Weights of a small GPT-style language model, trained from scratch on English Wikipedia.
Size: 23 layers, width 192, 3 heads of 64 (1 for keys and values), MLP 768 ReLU, vocabulary 8048, 10.6M parameters.
Architecture: LayerNorm before each block, biases, normalized queries and keys, attention and MLP in parallel.
Training: a variant of Adam for these matrices, 630M tokens.
MLP neurons of a small language model. Each row is named by its layer, matrix (up: input weights; down: output weights) and neuron, and shows model dimensions 112-175. Each number is 50 + 15 x the weight over its row's rms, rounded and kept within 0 to 99.
Before each neuron's rows, "fires in" lists the words (lower case) most often at its 100 highest values on Wikipedia text that the model never trained on; "fires on" lists the tokens most often at its 100 highest values on Wikipedia text that the model never trained on.

fires in: "the", "n", "at", "from", "by", "of"
fires on: "the ", "N ", "at ", "from ", "by ", "of "
L12.up219:55 53 44 53 23 47 74 55 50 64 72 51 45 52 58 72 45 71 46 53 70 29 35 70 47 68 49 73 57 08 45 65 62 52 36 57 00 35 49 50 38 44 73 48 62 33 34 75 53 38 55 50 43 65 39 38 65 47 50 71 65 41 58 51
L12.down219:19 50 46 13 58 51 54 61 71 43 44 46 22 39 74 37 44 48 58 54 53 52 69 53 61 46 47 53 59 47 40 49 43 57 52 30 60 28 24 37 29 22 51 45 57 52 55 56 70 29 28 64 52 41 48 66 34 49 39 30 48 78 49 37

fires in: "until", "in", "since", "by", "before", "following"
fires on: "until ", "in ", "by ", "before ", "since ", "February "
L9.up427:68 33 59 37 47 51 41 64 50 59 75 50 60 43 54 47 48 72 74 74 76 37 71 53 55 47 52 35 32 03 72 49 19 50 50 69 36 27 54 45 51 50 59 56 54 64 31 61 36 35 72 46 52 39 61 40 83 49 43 35 49 61 58 77
L9.down427:39 34 60 59 79 54 54 77 41 19 51 55 22 43 51 36 32 53 44 49 52 42 62 35 56 50 76 68 24 56 90 80 63 49 80 72 85 37 55 50 58 35 43 62 44 58 44 64 26 54 60 65 69 38 53 13 68 41 22 58 44 43 42 70

fires in: "following", "was", "in", "is", "of", "to"
fires on: "was ", "Following ", "in ", "is ", "of ", "to "
L11.up203:66 13 37 37 40 92 67 41 54 62 51 49 52 30 58 53 60 52 26 54 58 10 37 59 79 57 66 48 41 34 58 57 45 49 73 43 55 36 45 38 84 18 47 68 53 79 38 18 37 48 53 65 39 11 66 23 65 59 42 76 19 39 40 37
L11.down203:49 35 15 35 41 35 69 64 25 52 55 32 60 46 42 56 45 44 54 41 34 66 57 48 40 54 52 72 39 49 19 43 77 38 51 77 30 48 45 58 45 66 70 53 49 50 41 46 47 39 66 70 60 47 38 47 55 56 90 46 75 23 09 60

fires in: "of", "all", "in", "from", "most", "on"
fires on: "of ", "all ", "in ", "from ", "on ", "Most "
L9.up302:54 58 65 44 26 55 23 33 39 41 53 44 44 38 51 43 56 57 54 54 48 67 53 51 61 45 61 46 55 60 69 37 49 17 68 32 36 35 73 57 61 49 75 43 53 53 62 28 62 51 61 25 59 53 71 60 83 41 36 56 43 44 38 65
L9.down302:29 47 82 49 50 54 32 71 40 49 45 68 95 46 36 41 39 30 42 69 42 52 45 57 44 76 58 42 49 64 75 50 61 47 60 40 65 57 39 46 52 66 48 42 59 65 63 33 19 57 46 41 28 65 51 61 53 52 11 38 48 55 36 65

fires in: "as", "favelas", "yesudas"
fires on: "as ", "As "
L2.up557:66 49 42 51 46 45 47 62 36 17 47 43 47 40 22 59 57 58 75 45 57 43 63 52 48 57 53 38 62 52 52 41 42 42 61 45 68 61 81 29 51 48 62 35 16 61 70 40 36 49 42 41 37 32 69 59 99 50 46 75 25 43 70 44
L2.down557:26 53 47 47 59 58 33 62 49 72 39 66 44 36 49 62 16 60 30 29 49 49 93 75 63 37 43 42 87 55 64 33 64 29 53 50 65 38 89 66 69 81 55 63 45 70 51 31 62 70 26 15 55 61 64 27 46 44 45 43 43 43 27 30

fires in: "as", "list", "location", "number"
fires on: "as ", "As ", "Location ", "Number "
L11.up489:56 47 69 34 26 55 29 69 55 53 48 29 31 65 37 63 36 75 51 44 40 44 47 60 61 65 39 30 73 37 52 38 30 65 58 71 61 54 67 46 43 30 95 70 29 42 46 52 62 42 64 25 42 61 62 41 64 57 40 55 37 41 55 46
L11.down489:37 62 78 38 49 76 39 46 61 66 44 57 60 55 44 61 54 47 53 30 48 60 49 48 65 55 39 29 68 40 58 48 31 45 41 36 59 75 40 77 74 60 43 45 41 62 58 46 35 61 18 50 53 48 65 54 35 56 51 47 19 34 50 61

fires in: "on", "of", "by", "as", "in"
fires on: "on ", "of ", "by ", "as ", "in "
L9.up628:59 49 63 62 34 61 42 43 53 49 49 34 50 41 57 85 59 84 22 56 68 48 72 49 84 89 51 46 46 29 64 39 74 60 45 41 53 24 54 50 46 32 68 48 58 41 19 51 65 61 59 41 46 62 56 32 80 48 48 52 36 53 66 47
L9.down628:30 27 37 51 66 51 49 83 50 34 19 50 70 39 66 41 45 38 35 48 31 58 70 62 51 72 65 46 46 68 54 49 58 69 34 46 36 46 23 33 16 37 54 63 61 54 59 48 32 51 59 56 59 35 67 37 35 56 38 41 42 25 05 64

fires in: "as"
fires on: "as ", "As "
L16.up223:79 35 41 48 49 58 34 43 55 53 58 51 55 51 57 70 57 69 34 30 61 55 63 80 67 61 55 29 85 44 42 20 64 55 57 46 41 34 59 37 55 76 74 52 51 56 44 46 66 51 51 50 55 53 41 64 58 62 39 49 47 29 60 43
L16.down223:29 49 56 48 55 57 36 47 42 74 66 48 46 45 45 48 24 73 16 19 66 59 46 58 53 36 28 60 48 60 49 36 51 74 44 61 48 48 62 58 43 82 54 79 56 45 39 29 32 75 42 28 54 42 41 26 38 73 86 78 36 39 34 64